config.toml
d_mlp = 512
parallel_block = false
init = "normal"
init_mimetic = 0.5
optimizer = "muon_variant"
lr = 0.0073
lr_mult_o = 0.986
decay_fraction = 1.0
batch_tokens = 16384
seq_len = 1024
doc_mask = false
dataset = "wikipedia_en"
MLP neurons of a small language model. Each row is named by its layer, matrix (gate and up: input weights) and neuron, and shows model dimensions 16-143. Each number is 128 + 24 x the weight over its row's rms, rounded and kept within 0 to 255. Numbers have three digits each. A neuron's up and down rows have the sign that makes its largest values positive.
Before each neuron's rows, "fires after" lists the tokens most often just before its 100 highest values on Wikipedia text that the model never trained on.

fires after: "g", " T", "t", " A", " Di", "y"
L3.gate453:152156137168162118162132130115098169098123141113114123075110147135111085129175106090131158090146151156103152169119155128140120156171146174129115133146167139172146111125154132171139140106150068142112136144148085102071127108099146163135125126121146129170103150122106123109128145141114141145147083156126081093133095136104114146121159128127113142136124114135127104154132145147123108135151
L3.up453:146116155088103126143154111135164162062128136130117128134144151124139102158152118117107128145153075132102150133142169122140156112121130122148092074141177126112110120118143122118081146134144126127095104142079089164109138140131113122096126174121115128122124145071142137157085182161170103163131133118122095173145111120118131114114133138118125133128148148089159135113109183110113103142166

fires after: " ", "f"
L5.gate468:151135103118147148133114103118132101150120120119122133096123125120122139161137112144127145084109116105167108140095121121101126075122106134150157072143131122133049141101101139139155156128108157107128136104114084161096133123141125126130192112169086148122128099122129167087123139156104112133108172087121114174107119116136096122120101116140124103115144145120102127161171100167133113158169
L5.up468:131141114113125131136133154163117132153137175172185149147108127123144107117143142123137089158174129148136148130115082110140149135120131100078121119114150132163122155152119075077120114113138164102114127138096100134117169101095154147155109139121157128130102139107131140116176105097152102127101179125096151120173148141166124155153128119127144129073127141120127116088164137114150144124139

fires after: " 19", " (19", "–20", "–19", "20"
L7.gate329:145129157099146145100159110163121193127175141115146137110117120123131127160137172136135121143131098135154124125137152128130095084114117091106172199087099135117173149114114129119127128157130116145141158149172141097084152122147124118119086138071157182124108131131114156126160127189176111107112116112143144142147126107139158149108103076113090129099149146141128150127130193132127142164095
L7.up329:120134127133160129132110143130146150135126121158105124161147132138139153104169133132141096056100111123137136166164133096116106109154149118186146124162140074115112161138150138162132156118128095166144163102167124133113161175120112130156109154113106151116133130190146140134114139121162136160093108088125159142132111125135151163154127077138120145121167094112099124136119142149155075152105

fires after: " form", "it", "ist", " Port", "lect", "ur"
L4.gate348:146109143131097116150158148113123135131135136099124173128160132146120108143139154128079070108090138113126091125139159150113147157142140082145094146162136097144137153124108101166111123148095138131138134123082128131112136118120143109163157127143142107143095131117090086138112107145170118133125114132116119138144073123100108161093155097148105062173113133116118164139118122110086106078121
L4.up348:147143114184158162163130122107120135109066129162149121164152156109111128146146095090135164138142139127101101113140129135117141107131131135113133132124139162091118138154133141108124132130110122114117122144123171127116188161122111136109126103155164108137111144075119116156155161127146147142154160108063127155120090162154130128090099131148171137125105143090090083089125104099108084128120

fires after: "\n", " /", " S", "W", "s", " O"
L7.gate352:160131144130120090160108179140085123122158109099111145115118125170138078127133168108116127120102145118173121147140151144133123082129117078112112095101162164125143135142099136122149140121130121118101119150093133181176108140109079169129132171126120168139138129161110109140100119100071113083144101124141136133168111119118168151116115112110148146155115113113188157104156111098141111147101
L7.up352:135144124143101119119106090144103108110161114145114122106100161146127061152155145072112167130139098109129125135106093103153128135108148146117134128106117106106091153145103157118113129095172122110107137111119149114149102136131115137088157115138129117119133104102156135120154151147107149114070145145099126140161136199112124123135114143106133142123126140135169155108182115170115152139140

fires after: ".", " "
L6.gate459:100160131110087139147130131129120115127079165108132088145136154140149104126147110138085135142109110128177126113193159119173093139115151111162160133128102118125108129141131145119129105146112128106157118151150113171122149151139063129139154166110107146122147124111126126111096127159142121103082117139169144143114128115169093081098131107161133146122115100091118114185142113154133135121185
L6.up459:174118159160195142133122095127123137120119103117127132111159143158114121137114143166127096125140097148150169176128127127163122104140166151115129130128149144108144145119124115110164137128122165159124082150130096130127096119099109123168104162096124095122123165125133088132138117137140129131129122149118127153164119101103135127151145152158140108114163158132134158132144138133139133168138

fires after: "\n", " place", "ence", "st", "p"
L3.gate231:168133146134083163125137110154157156172128145105103116105094143112130077118110152156133150151134124142139154192151126166129124175092127166156186133139176119157141129113155109149116153098123187112121112169116132128175128139150144125126150148094120125132122136139128124123119133140146091138160125130144114136126142128161122181127126097081141112128130131108111152111126158117138133108124
L3.up231:111127109157159161149116106120172115091113121109136116102111125112162152120155135105180113142115095122103121145175183111158111106134148127128117115142113118145090105140090100170121131164134127138159160136081149138157109158139154155136126131147135144134128127116096121115108160074173116114118126146187141111121153145147139124165134138115163175116126121111117141145096099151131191123111

fires after: ",", " T", "fe", "t", " |", " Sp"
L4.gate442:165159142120160137086126104102153125129114121120088105134109102135137142146073081106115156151119152145104119075128166116187158099114132184103132140163112167101107108122115140124153119093124133103138137148158175112077103164149100095136136136133111122114171111115116128123133136136094141094123090175109140144160143133144133147123102128105117132154133112138142098147174100125180138164155
L4.up442:142140178160115150072135133152142163104112125171101103104099112140113132133134132107181164068126148165090145097139083136139163118107088150134130142136099172079100137119125151086159128141121142134163141152099135135146104121112141105133085126149136121143165101124075161137115108112141116132132141137083101171131130150147134154108089119123152135170102096131116119145179167135158150178142

fires after: "ch", "co", "er", "y", "g", "gre"
L7.gate257:102116110132185114151138137145076166137139162093113111077137142207090129130117127120127136151109105072108153106117132146133126143123158164104148132164115156141105128172115155146129115097153101112138158140129112075116120141171124122104126117141139108117132123122163128151166148124160150154163107072141124166097111134120083146089119138135153134128129098122111151158114131146130131150117
L7.up257:103136071155089191150120113104146106118126125112127133136105152126122156130137122130083149164065110137160118123153141128125134151152135144136090091120132144118143099100134185114111168131175117153157118138160153111094118131125125094141118167131173105133133101090116108179135076167107105208171129120103138155110147115140134120134119151107110112113141099136118126139124124123176149149116

fires after: "o", "ba", " b", "b", "lo", " mo"
L3.gate285:135141111128119151146181137105128088091140130121071113112151108094154126127142163150109158098098103107121145100129130137137105097130140118121158163135110124097131135104148146147157128125110115138133121148132126156156107093162143137142125131128104139124165127114157079127110167087134094091159106126145123147117132180141174106137121124144123151104155082102074147107092090149113165148145
L3.up285:129131153123117108130095103112135125135126129132129153116135147121121096156140160147147136151130113111101095097175135097127123124110087152127100129096133087141096120133134139116107141115143158137119074133110144121148080158117107099115165131126117123140096102133142111117102125130135118151137125109103124105131159166158151158145102083148129129147124080109119188115097090160079106146126

fires after: " p", " pro", "-", " a", " dis", " re"
L6.gate453:147177074134131171135142160178155164128135072126107089146141121129112121122167131118124127106130117054103137118120156108139110126114113121102113133114098113132106140129119126115141102079092131142094116124146125092175126139122148086104120132139083153130154158097137111124140179177145093133185175110142112172100117131141138117101145121143134141115095170119102185137130125147126138135139
L6.up453:128128128151115115139111186117135113125124162118106148151079094129134110125098106135118120143140064158115143105126100116119112101097156118124139127128147146133103148163113106105099104092155102108097126132114145176145122169117129128170137131162124114135099124097138101129084101144149140104124173178141133103136128152164115104108171135113101130147113155135126176122117111147177179144212

fires after: " b", "R", " B", "c", "f", "ba"
L3.gate19:142110146144131125173153118139164118095095110150116132124162164167099136132120113135092126135162108122100127106157158112126148102108107158110160106175136130124137092118117143112154123120111102165144179112087126095106083145176136137120086155165140190132121120096131138119110191117111122128132137104117106133156149182101124141134121109191101084148156131115153122134105122153149105189099
L3.up19:107089136061133100091159145104129122130111102098121093112097106110136131143140110134178147093085134138131163118147092155174154158142121084149151146131162088159143167158159079119112114107116121152164105152119146105158091119159125129124147092130117156132095142117144100130137114145100123130152148125100101108092103126175075126147091093122099146118137135165148140104120113183133083148134

fires after: "or", "c", "re", "ta", " ch", " st"
L5.gate346:120114151122131136085133137079149152142086145090149117145113060119134134169144132121082158129177159119077105158106121131113118142140099135100115118120144103128136115142098138176139129099131141123124151113129155132146171144136154136132147135145129132136119116129162129166144135136124144134090111185116093160141162163122137121120134069185113128135139125128145097134103090153141143153103
L5.up346:158144149089156169174097128129109103144115130147132132144130149106096186114165130111155141110100120113128191110170112091135122144115089155115128122147162183119118121147073135142183121090135134105128110095131096124132133112123154141128141166144149139133150108110137145102155110113140146134127139172124113119133144135151095151150205116141114147142157061164128113162131108173104139104131

fires after: " the", " T", "t", " |", "|"
L7.gate387:148121136173179136126146120131094137131113113135096172105122115151129121079159114122127138130105115123105167097104113110100143160131112141106094159170104104128157096134142100134158091117135132149142151164127152122129120152156076119112099130159116087156134143127106163156124124129104159112095087171126184110168119145161161130115146094112098108129135164143133111122131163119147137156171
L7.up387:151097097157163128171112105151151151123138150150088130130109153122137132173165068085089094152139154117102119141147146113153173100137111139132131142094155140124115153157088133113150112152142152133123154126088132134160125148114109121097126089119137087099154082111087098187164103145153070135107130111098140113130136124137113106107116091104089118146085131091184145114125143107154116161122

fires after: "st", "ur", "li", " Port", " Bri", "co"
L3.gate38:119114130152103118129141166141104091135113168113094133146118154135134164178147148091129111166154123135095118140126140129139132133143132124123133126158156131087124130132121119092146116152085161124130143187099138138061106115095145153145090159128148143073139096127128140153113119140111171130152125093144130144112098097138117143100132115119123107177074074156140124086109106120140072120127
L3.up38:164142110117134158144147116100144149127152118112064129136138074121091104116160118140105141142136114138106129091130132125120186145137151120163130144135174118111085113114102112166093127109148151183120131151073170112103130093102104132155086131152124089114110136112090126138081067116102156144096096134097114180130104151126101156124142131136137089112108144115114109110098146113108091123147

fires after: "s", " re", "t", "il", "tro", "es"
L5.gate361:132179117117118150147123138122126133132127118138135124129143103183106128170134164121107159119120166131164152111144146145141084152109140133134138140119108118151136111148133137147127129106114131103116111118108092112146123112124127148107131135121107073132127106089106158126131106142143103096101099150117145092097129121119142165103087141085082071118069118114114123117147163154137105141152
L5.up361:152131152109152140109131125139106136123124141158173141133135131114132114157123104156114137124131104148118073115142119147135105172098130144137091162134149101093155126146149074136121081114129122081100127111125133146108130122122159165139128173124161168115135128097121187138114107150149126104118131174113070132103133115076137091140090146107140128111091124082115126139140130096160157090148

fires after: " con", " dis", " p", " re", " P", " in"
L4.gate353:153136097163094136141117137175139150151146107122124133130137081134129109156151123117118150115094132085117164107095112126126143104164150107106160189131122110139143137126115139147112103104095110100130126124094107135143082169134119094126133117127178136125116121120067096111127116150158129117142142138112123105141099128130105108152145153153083143107120159117131126125098126120121147149118
L4.up353:146139112173139140140140160160114133108108107073103143140130079138129146171135168148077165102126106159089157134097138107120119121106142135148098108151113135108140158092179149128190123087163117136105129144131103121124075127091088125088113105136124162174112137117155129103152121185118139125111128174132143121109121093118129162144150116131141105133088122137140136098134111126130088117132

fires after: "it", " Du", "ri", "ur", "li"
L3.gate393:082106151174126153157121178120128150117157096149083154129157078112156139127170136079150098134164135113126152122167119102142128096115119090119115115157107111161119149122104110168114130146110135131165183130148138117091153099126131108140107121113156119128117116145143143098149082139148113154155143091110108151113115124109134123138123130138183136122107135121128131125172127117137091100097
L3.up393:110121148164118099142118090142092085149087169142105097115115141151175089123125144096126132130142168102099129079134148061129117165111135141141175087115165133116108153135144095082120143131144130159130189123105151139134137090125097141147089175132144118104102142132122111144113158133143163117110128110086111164135101115139152103125099162145138140106110165139153102136151103159142134128094

fires after: " re", " as", " in", " A", " and", " E"
L7.gate37:126125116125086133137094151112131117153088134149099128101135116139120085152129127135101150119104120072155078133097094163125150102163181131154151143140103093118090131124100110126132128103119175116148124133103098141140097155114170130129134128130135165103149139114125074125122116106156141175140115093148134150137142171117147131120150149104156150122083162127171096115165115127168156117144
L7.up37:142165104107111209162133129125141102124095143091125166149164119130119107128152129080142122167096120122101134116117104155096159130129132135120158134153119136115163162166084161102138080127101115143139116134138134127111113135097097098107103129091138164117168179121123100128143113126142126112144137114088113125138147141152122111103134127082135136144103162122103126118107142120113142133125

fires after: " E", "e", " T", " County", " O", "y"
L6.gate400:109118146148149173096085125115077129103130155137133121119093146111155148150155163120125105162142128136103133178116155158137126109149108107106121098121120097159130138069134144137108139124071091127127145134161132088085119129161161112161106166162159139059093128116148161139155137129099120123160114121127111138125123102121103149088127119138153144083111126100147106115143179122102107107118
L6.up400:186108146155091138113154131163092129129115132121136141077162129137170124122130159125141150139135121149101139100146126139111106113155076119121146115170149148111093123114147135161159134150128127138094136095091177085129129148143157143139146175129096089099124184110167138137163144120143083148136124123121151121076142112125105104113123157130125125141097154089143137093122139102140140113118

fires after: "o", " O", " in", " more"
L3.gate203:122140123107128092146101155149131136164129110115065119144120103121145119163166133115137138124096153091132141126108131147136109120150143133158157166130110134121147196180144156142125147137158122138109085137143088134130146136124198105096110132102142165172161082137142103138161077098157107124100098121140118116124133163131133125081103134098112132117151141113073120146107155142104119145111
L3.up203:109119141123154079165097150142115115118108126101100094151119125133122133177119114108124123134160157102109119093134150119123107103147128101190139108135166087098112181113160145159152156131127134153104111108139124137134140141134126133084116138143139159155171111142180110113133126141175140098149093160125095168153162060145156132147128154108139149126175161116123122115098140146142107102154